{"n_kv_head": 7, "vocab_size": 12121, "lr_head": 0.00591, "train_tokens": 355500000}
MLP neurons of a small language model. Each row is named by its layer, matrix (gate and up: input weights) and neuron, and shows model dimensions 176-239. Each number is 200 + 30 x the weight over its row's rms, rounded and kept within 0 to 999. A neuron's up and down rows have the sign that makes its largest values positive.
After each neuron's rows, "fires in" lists the words (lower case) most often at its 100 highest values on Wikipedia text that the model never trained on. A number after a token or word is its count.

L10.gate707,226,172,173,212,167,190,201,187,170,156,187,148,198,208,186,222,222,169,187,258,210,160,235,233,199,217,181,185,219,170,203,200,186,161,175,203,206,166,173,197,174,181,201,199,254,206,218,168,219,150,238,235,199,140,194,212,160,154,205,128,209,164,209,168
L10.up707,250,178,179,216,181,157,193,172,195,200,207,165,190,207,225,199,244,215,212,236,230,191,259,209,231,219,199,168,198,223,186,200,252,173,208,148,207,194,168,156,185,195,191,230,183,149,178,203,145,200,157,228,200,255,184,232,220,202,168,177,181,183,194,126
fires in: "did" 24, "very" 9, "does" 8, "of" 8, "to" 7, "would" 6

L2.gate835,190,199,254,208,189,199,231,199,195,195,227,205,233,183,153,233,234,195,187,226,182,143,183,126,207,202,211,163,167,195,249,182,216,252,262,182,179,208,266,131,229,155,185,197,214,189,227,185,184,193,149,269,211,201,220,249,152,214,225,216,168,201,173,226
L2.up835,178,223,203,227,199,259,222,223,190,192,203,150,246,212,188,204,177,189,204,260,215,183,199,207,223,172,218,189,172,194,176,211,192,176,246,157,212,206,222,189,216,150,190,214,231,193,165,189,203,247,219,215,170,171,221,223,233,258,188,204,184,183,213,185
fires in: "film" 69, "by" 8, "cinema" 4

L5.gate246,188,222,209,204,156,179,229,197,206,169,242,198,210,191,211,175,196,211,159,188,163,212,170,211,213,189,222,152,238,184,173,162,198,184,155,237,234,243,203,119,151,201,233,164,244,181,201,229,236,186,227,173,181,213,223,237,159,128,167,130,242,175,256,201
L5.up246,190,225,203,213,204,188,204,218,192,200,230,211,230,201,199,219,205,199,140,200,167,174,215,222,161,184,199,136,230,173,173,203,191,167,153,182,248,216,250,150,223,204,206,167,232,186,209,206,226,175,249,206,183,189,246,232,136,152,196,174,199,196,252,165
fires in: "several" 32, "of" 21, "two" 20, "some" 17, "many" 4

L5.gate1028,234,211,219,161,154,190,169,196,187,236,166,211,222,183,237,189,207,185,274,176,225,201,250,245,174,163,180,205,212,215,197,276,207,206,224,206,173,202,176,253,225,194,194,169,184,229,208,222,173,205,195,216,173,169,236,166,208,215,290,179,243,158,187,239
L5.up1028,234,201,193,250,195,233,188,143,182,164,187,207,160,208,214,241,197,173,212,168,252,251,175,241,168,217,216,165,244,179,232,230,183,247,236,222,213,241,215,206,152,223,216,216,206,208,224,220,229,209,130,197,240,226,203,247,210,203,216,217,194,255,208,168
fires in: "of" 35, "most" 11, "were" 5, "base" 4

L10.gate353,209,167,202,238,186,190,196,233,220,183,183,178,169,212,170,147,163,259,231,208,209,271,180,195,195,188,168,228,195,194,207,171,210,166,208,161,156,164,185,186,175,147,186,195,170,240,222,203,194,208,201,217,258,187,250,188,164,193,218,200,220,218,185,181
L10.up353,179,195,213,210,219,196,248,200,224,260,202,192,198,243,205,187,181,220,217,188,172,209,148,195,260,211,195,187,197,163,183,234,222,163,199,145,227,147,231,165,187,229,213,195,195,244,162,162,136,193,148,172,218,209,251,188,151,180,215,178,186,219,152,160
fires in: "the" 84

L13.gate111,181,136,220,226,186,248,228,205,184,215,184,274,160,223,181,236,214,216,251,190,187,216,197,191,177,185,228,172,178,210,241,176,195,195,215,178,211,215,211,185,197,169,222,224,187,224,148,217,253,213,167,196,195,212,238,173,247,209,239,169,179,187,174,182
L13.up111,196,230,147,209,168,224,228,250,186,210,209,197,172,198,189,250,211,200,210,187,224,170,192,247,191,234,197,187,207,207,195,172,262,196,195,193,255,162,188,181,214,217,120,211,204,211,182,191,197,187,117,195,217,140,191,163,198,220,295,206,221,200,209,214
fires in: "on" 56, "over" 8, "as" 5, "to" 4, "from" 4

L5.gate957,165,148,152,238,213,204,215,192,191,191,205,265,187,209,260,143,195,167,214,238,160,189,255,182,220,205,179,130,141,218,240,180,210,280,178,123,259,190,197,170,191,232,229,242,167,168,212,197,178,233,181,238,194,181,229,193,212,252,233,233,189,191,196,157
L5.up957,218,198,180,263,221,151,208,175,216,213,283,185,200,251,214,170,209,261,214,208,159,170,219,178,199,170,244,226,165,205,186,190,197,115,227,202,181,183,240,165,218,178,177,224,187,212,202,214,183,259,193,202,155,215,212,178,241,238,148,177,157,206,227,195
fires in: "film" 20, "short" 11, "directed" 8, "camel" 6, "animation" 4, "show" 4

L5.gate1148,225,199,201,173,228,248,196,170,204,143,219,170,248,207,190,199,240,187,228,224,205,159,195,218,211,201,191,250,162,198,210,148,177,161,218,183,223,242,194,189,177,180,210,201,240,225,159,198,200,124,204,211,251,201,229,228,175,181,145,198,246,150,171,149
L5.up1148,216,229,247,218,211,213,226,208,229,196,152,148,189,222,232,164,180,193,205,213,169,187,281,211,202,159,209,168,232,245,215,212,188,205,227,230,161,222,183,230,190,199,198,268,239,153,207,202,155,204,186,193,215,179,207,191,218,151,211,196,208,182,233,256
fires in: "been" 34, "also" 10, "is" 10, "are" 9, "were" 7, "was" 6

L10.gate875,197,230,234,170,209,196,145,217,253,223,164,177,229,175,202,206,173,208,240,193,209,193,149,176,240,172,234,236,221,159,223,191,237,201,190,163,168,203,178,204,251,213,189,213,241,244,177,203,193,222,214,269,212,151,223,144,171,196,208,244,236,120,239,222
L10.up875,199,200,199,189,160,218,196,190,180,175,200,164,192,201,194,166,186,224,196,225,204,221,208,233,161,255,201,246,188,225,210,212,124,217,221,214,223,224,193,192,203,183,197,226,170,174,221,223,244,162,174,136,188,272,160,190,251,142,209,165,206,222,224,218
fires in: "of" 51, "other" 18, "s" 15

L13.gate221,189,161,228,247,233,283,196,206,228,167,261,189,234,225,185,195,203,161,161,239,179,177,206,186,245,209,277,195,231,158,133,175,240,221,194,224,220,223,192,187,258,159,217,173,252,161,235,222,205,181,160,187,244,195,197,204,157,190,233,164,228,180,207,212
L13.up221,170,181,157,181,219,219,225,189,219,143,185,202,200,213,207,175,182,178,186,231,184,172,233,190,154,229,225,150,150,251,219,161,205,238,219,208,193,215,158,220,235,204,217,218,250,183,245,189,156,180,200,197,235,202,191,239,187,150,183,193,185,258,247,204
fires in: "was" 41, "not" 5, "on" 4, "also" 4

L5.gate1095,198,219,203,227,182,206,230,260,270,216,228,197,204,162,212,240,238,174,234,160,205,168,187,213,200,182,202,190,186,202,261,165,231,226,188,152,173,249,172,183,212,206,209,162,229,220,198,195,154,190,174,175,244,201,209,204,155,225,170,198,189,177,175,235
L5.up1095,207,242,192,183,238,249,182,266,203,163,217,229,281,163,174,195,223,195,156,190,176,206,260,247,203,229,220,208,241,195,217,244,131,197,241,192,226,182,227,204,216,235,169,191,211,166,163,187,207,151,239,214,217,193,196,213,173,194,136,135,218,111,193,168
fires in: "be" 48, "is" 28, "been" 13

L2.gate1176,198,200,203,171,173,235,210,271,219,181,217,215,221,243,224,211,238,231,228,186,237,228,159,229,175,181,263,177,158,228,152,219,258,190,152,254,166,167,179,155,243,157,223,206,178,197,198,210,186,203,171,225,241,203,231,201,181,210,178,239,231,177,187,188
L2.up1176,184,179,194,180,170,208,197,288,216,220,241,195,189,240,199,181,208,203,239,188,214,202,210,238,196,260,215,179,212,221,232,173,254,168,193,212,158,132,199,153,238,208,161,225,196,213,251,188,185,204,170,239,199,263,276,122,134,171,204,191,169,191,193,237
fires in: "the" 77, "from" 20

L10.gate105,231,224,180,178,209,137,201,206,192,229,197,203,212,213,217,230,221,221,150,204,230,149,199,215,160,190,187,181,158,187,213,171,200,196,135,193,231,217,225,241,163,229,176,237,202,173,220,182,231,271,219,175,216,176,227,265,143,140,186,191,147,212,131,186
L10.up105,179,260,222,196,191,205,192,228,218,209,276,186,199,196,190,209,192,239,213,191,153,193,227,229,173,141,166,193,247,232,130,186,230,186,190,253,243,156,253,197,175,236,193,202,233,224,208,159,217,229,205,204,240,230,244,218,180,193,181,145,168,201,132,149
fires in: "in" 17, "of" 17, "time" 17, "end" 6, "age" 4

L2.gate982,212,238,192,210,171,263,192,213,226,207,210,226,208,204,156,213,210,126,261,231,213,214,238,204,180,249,218,162,240,219,246,200,200,180,169,167,122,192,201,205,179,223,211,178,205,242,199,205,150,137,197,212,280,227,215,204,162,221,171,155,226,178,194,238
L2.up982,236,220,190,225,206,159,196,209,212,171,197,198,212,220,194,227,196,205,198,243,229,162,131,218,208,183,222,174,195,243,177,240,299,229,183,199,137,252,179,294,224,185,199,194,214,223,189,231,202,163,188,187,219,268,222,204,203,194,235,256,211,208,160,175
fires in: "she" 27, "film" 15, "awards" 8, "kreskin" 4

L5.gate240,214,204,168,191,182,166,222,167,230,207,214,162,205,204,166,164,226,194,118,156,148,195,190,219,198,245,215,247,223,201,185,219,250,208,167,192,194,154,200,212,233,175,216,198,187,167,159,247,258,256,211,194,199,163,206,283,227,170,238,160,217,180,207,224
L5.up240,203,203,162,227,218,199,160,210,170,230,194,202,241,216,206,202,172,246,190,245,173,215,233,194,181,229,189,146,177,234,164,205,165,160,223,202,167,184,184,201,198,219,224,238,217,231,222,219,180,197,262,219,183,218,256,260,238,228,221,200,219,195,226,159
fires in: "at" 24, "according" 18, "william" 8

L2.gate146,225,207,231,202,142,197,172,268,223,175,169,199,167,181,194,197,208,252,183,186,199,182,187,187,228,167,235,195,173,222,178,208,226,169,190,206,241,230,182,175,161,194,142,179,173,241,187,219,179,203,168,116,180,170,184,219,209,265,149,203,211,177,204,156
L2.up146,187,228,242,160,234,245,180,219,245,195,193,193,155,163,215,193,207,226,200,208,213,153,231,221,222,175,209,209,224,257,184,190,204,224,196,225,173,212,193,201,168,217,178,239,198,155,191,171,164,188,213,235,233,173,202,195,220,254,230,172,208,192,217,247
fires in: "were" 82, "was" 17

L5.gate183,247,151,218,222,148,165,225,208,195,200,235,174,131,222,238,236,224,230,206,232,194,198,205,177,192,157,206,194,183,196,195,228,249,162,184,214,220,229,173,204,192,141,170,169,204,191,190,167,146,227,220,219,243,231,226,249,169,138,173,119,177,184,200,239
L5.up183,241,217,241,154,224,178,154,197,232,156,209,168,169,213,158,222,203,249,175,168,232,234,220,168,199,226,177,121,191,243,175,221,179,191,231,218,200,213,208,179,147,187,200,198,199,187,167,207,212,135,180,246,182,245,220,177,171,161,168,194,217,224,187,208
fires in: "of" 98

L13.gate429,223,207,216,226,162,179,162,228,191,202,248,195,186,227,168,196,257,212,154,251,212,221,197,206,173,154,160,241,185,162,201,212,203,187,163,227,189,211,225,171,189,195,211,214,176,164,234,191,165,179,183,158,190,212,212,254,194,200,178,199,198,193,202,186
L13.up429,183,245,149,181,227,217,140,188,231,171,219,195,188,205,166,208,192,194,214,192,251,172,183,195,195,127,194,216,196,228,212,228,189,234,191,212,257,216,237,154,249,199,178,205,205,199,189,203,180,218,217,208,145,242,175,192,229,225,215,185,174,251,125,199
fires in: "on" 21, "by" 15, "born" 15, "of" 11, "from" 8, "since" 8

L5.gate925,170,202,228,224,189,222,211,185,238,168,260,147,265,181,204,242,215,181,188,193,194,160,168,173,241,219,233,196,195,188,168,163,176,130,190,188,219,132,208,170,190,188,203,201,233,171,177,179,224,220,188,280,191,259,228,205,207,213,198,209,199,150,241,211
L5.up925,211,212,159,243,238,214,166,220,168,162,197,209,189,236,211,191,158,224,182,218,230,221,223,175,181,172,176,150,221,159,179,212,189,222,258,177,197,174,169,233,189,202,224,229,180,141,204,224,205,196,227,205,188,229,210,222,206,210,227,163,164,213,221,229
fires in: "at" 54, "own" 17

L2.gate110,209,190,178,172,185,192,196,151,199,210,177,174,191,129,227,179,230,202,176,179,199,198,186,181,169,203,186,205,274,203,180,187,198,266,219,165,249,241,229,209,184,201,172,248,202,204,201,169,148,206,199,143,177,180,188,212,129,211,230,168,282,176,236,177
L2.up110,185,214,196,149,140,203,197,206,187,157,187,238,252,131,230,161,182,203,236,230,181,186,221,147,153,215,218,196,184,227,193,187,212,219,233,220,268,229,239,244,231,228,190,205,226,144,206,208,197,164,206,210,190,185,208,214,186,241,158,182,248,187,193,241
fires in: "league" 29, "transfer" 7, "inc" 7, "which" 6, "released" 4

L10.gate1198,167,189,166,220,207,190,259,230,176,180,191,150,202,181,168,185,169,241,163,182,238,176,246,167,187,210,213,189,141,265,179,173,168,191,208,217,213,212,183,202,224,171,201,205,175,191,223,225,203,215,172,203,236,182,227,170,181,192,162,171,202,218,218,158
L10.up1198,209,184,206,214,177,171,235,226,203,230,212,209,193,253,149,176,245,197,216,182,177,195,220,223,204,247,206,235,157,180,207,171,202,191,236,173,146,238,175,222,210,249,153,172,202,219,191,184,205,213,195,225,220,137,210,171,192,206,236,179,230,180,201,173
fires in: "with" 58, "for" 22, "do" 7, "doing" 4